config.yaml
hidden_size: 512
num_attention_heads: 8
lr_head: 0.0039
decay_shape: "cos"
batch_tokens: [65536, 131072, 262144, 524288]
train_tokens: 1339000000
MLP neurons of a small language model. Each row is named by its layer, matrix (up: input weights) and neuron, and shows model dimensions 304-367. Each number is 200 + 30 x the weight over its row's rms, rounded and kept within 0 to 999.
After each neuron's rows, "fires on" lists the tokens most often at its 100 highest values on Wikipedia text that the model never trained on.

L10.up96,172,192,219,205,224,201,172,164,184,165,212,209,189,221,191,215,221,251,189,178,231,200,215,195,184,216,219,220,232,185,200,219,194,215,214,174,159,248,254,247,161,197,159,164,141,190,194,219,121,219,247,179,200,180,201,166,198,188,179,237,260,203,249,286
fires on: " to", " that", " and", " where", " which"

L5.up1733,193,205,236,236,190,249,187,208,177,180,193,223,211,185,169,200,208,185,206,214,220,196,213,196,237,236,202,140,188,231,189,229,153,146,192,209,197,168,191,124,220,232,204,181,190,221,206,212,200,183,246,221,152,208,182,228,198,146,200,245,208,161,200,225
fires on: ",", " town", " village", " school", "'", " on"

L5.up386,197,211,250,172,186,226,239,211,215,200,200,152,211,281,207,213,163,179,177,224,197,185,215,200,195,156,204,210,174,232,146,141,151,188,192,192,204,189,252,220,254,175,170,158,222,218,237,169,253,170,175,239,208,216,206,157,198,178,192,217,198,155,147,207
fires on: "),", " –", " —", "}", ",", "}}"

L10.up1769,262,206,215,195,186,205,152,194,169,176,273,195,210,168,179,169,257,242,264,202,174,190,245,237,259,236,199,185,202,173,213,177,166,194,200,179,151,211,178,192,220,158,169,193,201,184,164,234,203,213,252,213,196,184,218,190,184,199,199,193,217,166,213,213
fires on: "s", "-", " |", ";"

L10.up186,171,192,212,222,181,164,234,239,177,252,239,203,199,295,237,191,218,221,198,256,150,188,224,208,203,219,139,197,183,220,205,190,164,243,209,221,202,191,157,222,203,247,160,197,192,233,162,174,235,179,185,171,178,219,159,261,206,220,199,199,220,222,181,132
fires on: " of", " /", "-", " "

L10.up1357,194,179,196,193,223,202,185,222,198,232,185,177,178,277,196,218,197,211,175,260,198,213,231,232,189,146,197,226,214,188,163,219,191,149,168,193,108,178,182,158,191,191,124,193,220,155,244,216,167,231,185,250,215,180,212,222,199,204,200,164,181,227,163,227
fires on: "-", "'", "’"

L5.up1062,210,192,222,184,230,204,226,189,216,214,196,147,209,230,253,200,211,198,230,210,179,157,181,252,183,160,184,176,189,201,209,170,133,186,198,203,195,131,213,212,171,149,181,180,196,203,191,198,207,181,182,238,246,187,214,178,170,206,220,172,230,182,153,229
fires on: ",", ":", "\n", "),", "."

L5.up196,215,149,171,183,202,109,121,194,219,224,181,144,152,234,215,187,216,186,231,219,151,209,197,273,235,196,210,202,189,215,198,185,193,218,198,225,177,218,189,164,217,214,180,198,214,214,96,165,193,175,162,211,243,161,164,217,244,220,230,208,255,200,165,255
fires on: ",", "-", " ("

L5.up846,184,213,234,194,181,227,218,197,209,163,251,193,229,184,202,205,183,256,188,226,167,220,194,209,250,261,218,151,215,195,209,218,214,195,209,248,209,170,214,255,164,258,196,197,182,191,171,160,235,145,119,281,205,217,173,224,224,193,210,200,204,173,200,216
fires on: "th", "year", "st", "nd", " games", "m"

L5.up438,244,229,204,262,220,200,152,224,202,217,168,127,166,218,194,200,180,243,248,190,186,210,179,199,193,206,164,267,187,192,240,203,179,176,215,185,177,243,227,175,237,157,188,200,208,180,207,172,151,218,210,212,213,169,221,187,209,211,191,213,154,224,174,218
fires on: " The", ":", "\n", ".", " the"

L10.up1962,222,254,206,212,194,190,124,265,218,194,213,224,227,211,180,227,252,177,212,307,232,145,218,183,252,184,205,211,209,163,147,221,197,190,165,209,214,194,233,138,184,189,146,174,209,213,219,241,203,195,194,248,208,220,205,223,220,177,161,181,167,211,181,221
fires on: "-", ",", " on", " as", "/"

L10.up213,242,233,198,180,205,221,172,153,154,217,249,189,305,167,181,196,223,218,190,228,208,166,247,245,221,169,165,169,247,215,213,190,211,190,222,164,176,207,207,226,203,203,199,171,231,232,151,200,229,198,220,190,271,147,184,179,135,176,194,240,199,218,269,218
fires on: "\n", "s", ".", " into"

L5.up818,173,201,189,189,193,192,185,180,235,193,215,173,199,141,228,140,247,188,202,185,214,194,232,217,199,173,172,197,184,198,178,102,131,191,238,177,169,230,172,229,171,194,221,239,167,206,159,134,240,223,170,199,171,210,214,209,176,184,207,218,223,222,209,165
fires on: "ing", "s", "'", " to", " and", " for"

L5.up656,210,191,197,157,187,253,240,188,136,193,209,163,238,177,110,178,207,214,172,175,243,168,286,234,241,182,209,204,181,183,192,185,245,231,168,193,156,127,215,170,204,198,172,185,224,173,241,204,164,191,166,244,235,131,214,195,189,155,201,179,194,223,153,183
fires on: ".", " (", "/", "\n", ")."

L10.up2047,218,188,222,222,219,158,227,124,166,234,231,144,274,294,237,226,237,221,192,203,196,197,235,240,212,105,190,123,179,191,198,205,293,208,205,170,211,182,181,221,229,183,193,196,196,245,145,203,218,223,173,203,204,181,168,207,189,233,193,175,199,152,258,218
fires on: " ", "-", "\n", "ed", "."

L5.up361,207,241,250,173,187,253,235,250,190,206,198,165,213,199,156,207,166,225,170,265,152,145,173,209,210,181,188,212,195,199,216,198,195,209,199,186,126,171,220,177,214,235,196,192,206,204,174,137,138,243,198,173,212,203,164,196,177,176,170,214,240,198,175,204
fires on: "-"

L5.up443,197,218,294,171,215,224,245,225,154,199,260,188,185,229,227,218,175,192,132,239,183,165,200,215,237,163,191,195,194,188,159,146,187,172,187,110,155,207,213,168,193,237,140,160,170,150,194,194,195,243,183,223,216,220,208,228,234,178,210,227,181,145,157,239
fires on: ".", "-"

L10.up746,162,259,263,207,178,166,190,181,205,209,251,217,154,219,228,251,239,151,210,187,178,186,189,223,181,186,178,156,224,163,263,210,224,167,260,203,208,155,278,200,191,193,165,202,195,229,229,244,213,148,197,188,227,248,156,202,206,200,183,206,147,165,175,168
fires on: " The", "-", " was", "\n", " were"

L5.up85,223,153,195,171,197,221,218,188,229,204,203,165,191,141,225,193,198,203,199,219,181,229,226,206,193,186,169,176,201,225,205,196,184,217,199,181,152,176,198,129,218,214,191,177,205,222,148,175,134,194,181,251,220,163,211,207,249,188,215,178,198,189,169,207
fires on: "\n", ".", ";"

L5.up1232,222,200,203,198,197,228,155,200,145,193,180,179,185,152,147,208,228,297,226,182,207,207,212,226,227,181,198,214,181,202,224,143,195,212,191,217,174,180,183,179,154,180,159,243,229,196,237,188,128,181,227,243,243,159,207,157,196,176,202,155,218,218,196,218
fires on: ".", "\n", ").", ":"

L10.up481,238,227,148,171,207,155,185,179,220,173,208,203,237,157,153,199,220,221,244,224,219,136,230,253,216,170,181,201,153,194,195,213,172,178,127,225,200,170,200,198,198,143,188,154,199,173,208,227,214,234,107,208,202,197,164,177,216,211,244,158,166,245,186,203
fires on: " and", "-", " of", " the", "to", " World"

L5.up1447,171,189,225,222,195,204,186,176,185,204,175,129,184,172,204,180,215,202,224,172,234,219,232,222,218,186,164,194,205,218,169,149,179,212,226,196,279,199,199,224,193,170,222,219,200,184,153,145,196,197,210,221,253,215,225,193,202,205,189,197,184,180,170,167
fires on: " and", " Won", ","

L10.up1648,178,191,199,176,204,167,180,207,132,170,227,232,228,227,159,241,219,221,220,154,180,220,269,211,223,129,201,233,233,179,167,238,121,175,202,180,174,175,215,170,137,221,125,177,163,166,227,178,180,188,148,209,246,171,217,258,189,238,224,175,197,200,200,216
fires on: " and", " a", "-"

L10.up585,200,229,205,171,186,187,123,199,219,208,200,134,250,212,209,160,240,237,231,183,253,172,262,208,240,235,212,220,199,197,191,202,163,201,139,178,131,193,183,172,157,157,168,227,227,216,253,178,171,241,191,282,224,190,208,220,187,245,240,206,136,201,219,212
fires on: "-", "b"

L5.up240,228,239,224,201,224,182,202,189,158,237,238,146,220,236,189,194,254,212,201,189,186,202,219,198,206,172,187,211,199,228,144,174,219,170,210,180,230,116,303,219,214,212,209,202,200,194,200,191,241,175,216,230,197,196,169,204,226,232,200,215,193,198,233,218
fires on: " as", "\"", "\n", ".", " \""

L5.up1588,239,189,181,206,183,182,194,196,153,151,223,102,193,180,152,207,182,191,223,229,216,162,222,182,193,220,240,183,239,208,195,164,174,191,150,196,194,204,199,158,236,139,214,197,233,202,259,189,127,196,199,255,285,215,224,150,217,153,213,157,193,243,203,197
fires on: ".", "!", "é"

L10.up1301,260,189,200,203,198,185,219,219,207,243,193,124,203,164,181,225,205,178,217,171,178,172,238,176,241,186,228,239,167,217,241,244,238,234,171,212,199,217,207,146,230,161,187,158,203,224,169,216,122,188,183,263,183,204,201,194,193,205,214,222,249,259,187,230
fires on: "\n", ".", "==", "-", " ("

L10.up1791,202,214,210,208,227,175,162,265,130,219,246,206,154,179,207,211,212,172,193,189,229,201,167,178,210,184,170,190,218,205,212,173,211,207,165,174,215,181,228,215,198,218,204,214,164,197,240,228,265,210,181,202,209,234,202,193,189,239,180,226,142,199,209,196
fires on: " the", " of", " The", "\n", " at"

L5.up419,219,177,236,225,191,210,242,199,153,181,223,154,183,266,247,260,216,232,189,233,156,206,224,234,213,215,184,211,209,228,231,166,182,149,227,192,239,178,251,257,217,225,181,210,170,191,127,255,248,180,206,223,206,211,171,179,236,212,232,226,191,218,235,258
fires on: " with", " a", " −"

L5.up512,187,207,212,207,242,198,213,247,185,225,189,180,272,224,177,223,172,220,192,235,210,153,214,204,186,240,200,202,200,206,189,153,199,122,239,218,214,221,190,201,223,227,161,174,218,195,205,182,280,182,186,211,195,163,195,176,219,183,215,249,211,192,228,220
fires on: "\"", " +", " −", " with", " 1", " ±%"

L5.up827,266,203,176,144,163,189,194,206,146,168,190,214,163,169,145,248,215,188,210,211,286,203,215,214,202,224,179,216,210,199,191,177,193,216,104,202,176,189,207,177,191,171,189,220,245,193,262,215,200,156,207,236,210,150,202,171,184,160,197,138,172,236,199,193
fires on: "-", ").", "."

L5.up680,203,203,171,134,200,198,183,210,200,221,171,191,161,238,151,192,175,193,259,184,281,205,265,193,171,226,180,207,173,205,233,170,232,171,221,227,149,200,165,171,213,183,187,204,209,195,276,206,203,158,157,248,238,187,188,225,198,198,209,201,193,218,181,236
fires on: "-", " as", ".", ":", " director"

L5.up1268,266,228,205,206,202,244,182,230,181,196,202,217,196,192,168,253,218,227,180,188,213,165,213,206,224,189,167,231,200,227,179,195,161,190,184,228,153,118,209,194,141,201,196,198,227,184,236,257,195,212,190,209,203,188,216,191,191,151,193,175,210,191,185,208
fires on: ".", "\n", " half", " wife", ","

L10.up840,179,207,175,155,189,178,141,223,139,210,168,211,211,232,196,187,202,270,202,193,249,191,263,233,139,164,208,196,195,218,207,227,147,184,163,202,159,179,194,199,184,193,171,227,224,156,229,170,205,222,191,207,217,151,183,239,149,219,213,159,193,215,209,190
fires on: " and", "-", " or", "S"

L5.up1138,226,159,199,212,196,163,196,179,134,140,242,200,211,248,216,196,176,201,205,217,201,191,195,198,149,167,177,168,196,228,198,238,172,210,149,211,259,186,210,214,156,256,219,156,178,188,210,149,205,186,183,238,195,149,185,235,178,205,220,207,212,209,226,221
fires on: " by", " to", " in", "By", " into"

L10.up387,205,181,208,169,205,203,198,205,203,246,254,157,254,222,218,174,262,191,205,211,182,169,229,188,166,193,236,197,202,214,186,188,228,179,162,183,217,197,152,163,195,215,189,220,163,215,221,171,258,185,175,217,195,215,155,243,188,208,212,135,219,232,184,224
fires on: "-", " ", " No", " of", " He", " A"

L5.up990,185,129,206,193,181,206,198,210,129,145,177,212,180,274,222,190,202,243,220,186,252,182,189,204,204,142,116,247,170,191,233,213,180,228,189,151,231,189,288,225,206,200,218,156,179,184,164,225,204,207,194,173,211,101,212,165,202,184,174,199,207,205,225,239
fires on: " who", " which", " by", "ion", "s", " to"

L5.up95,196,193,258,170,193,207,233,185,252,198,213,183,172,213,190,201,147,266,208,249,228,162,172,217,208,197,191,181,200,203,228,201,166,208,202,235,220,244,214,238,228,188,211,219,227,210,198,198,250,165,199,230,181,227,117,200,204,201,236,216,251,187,158,211
fires on: "th", " @", "nd", " first", ":"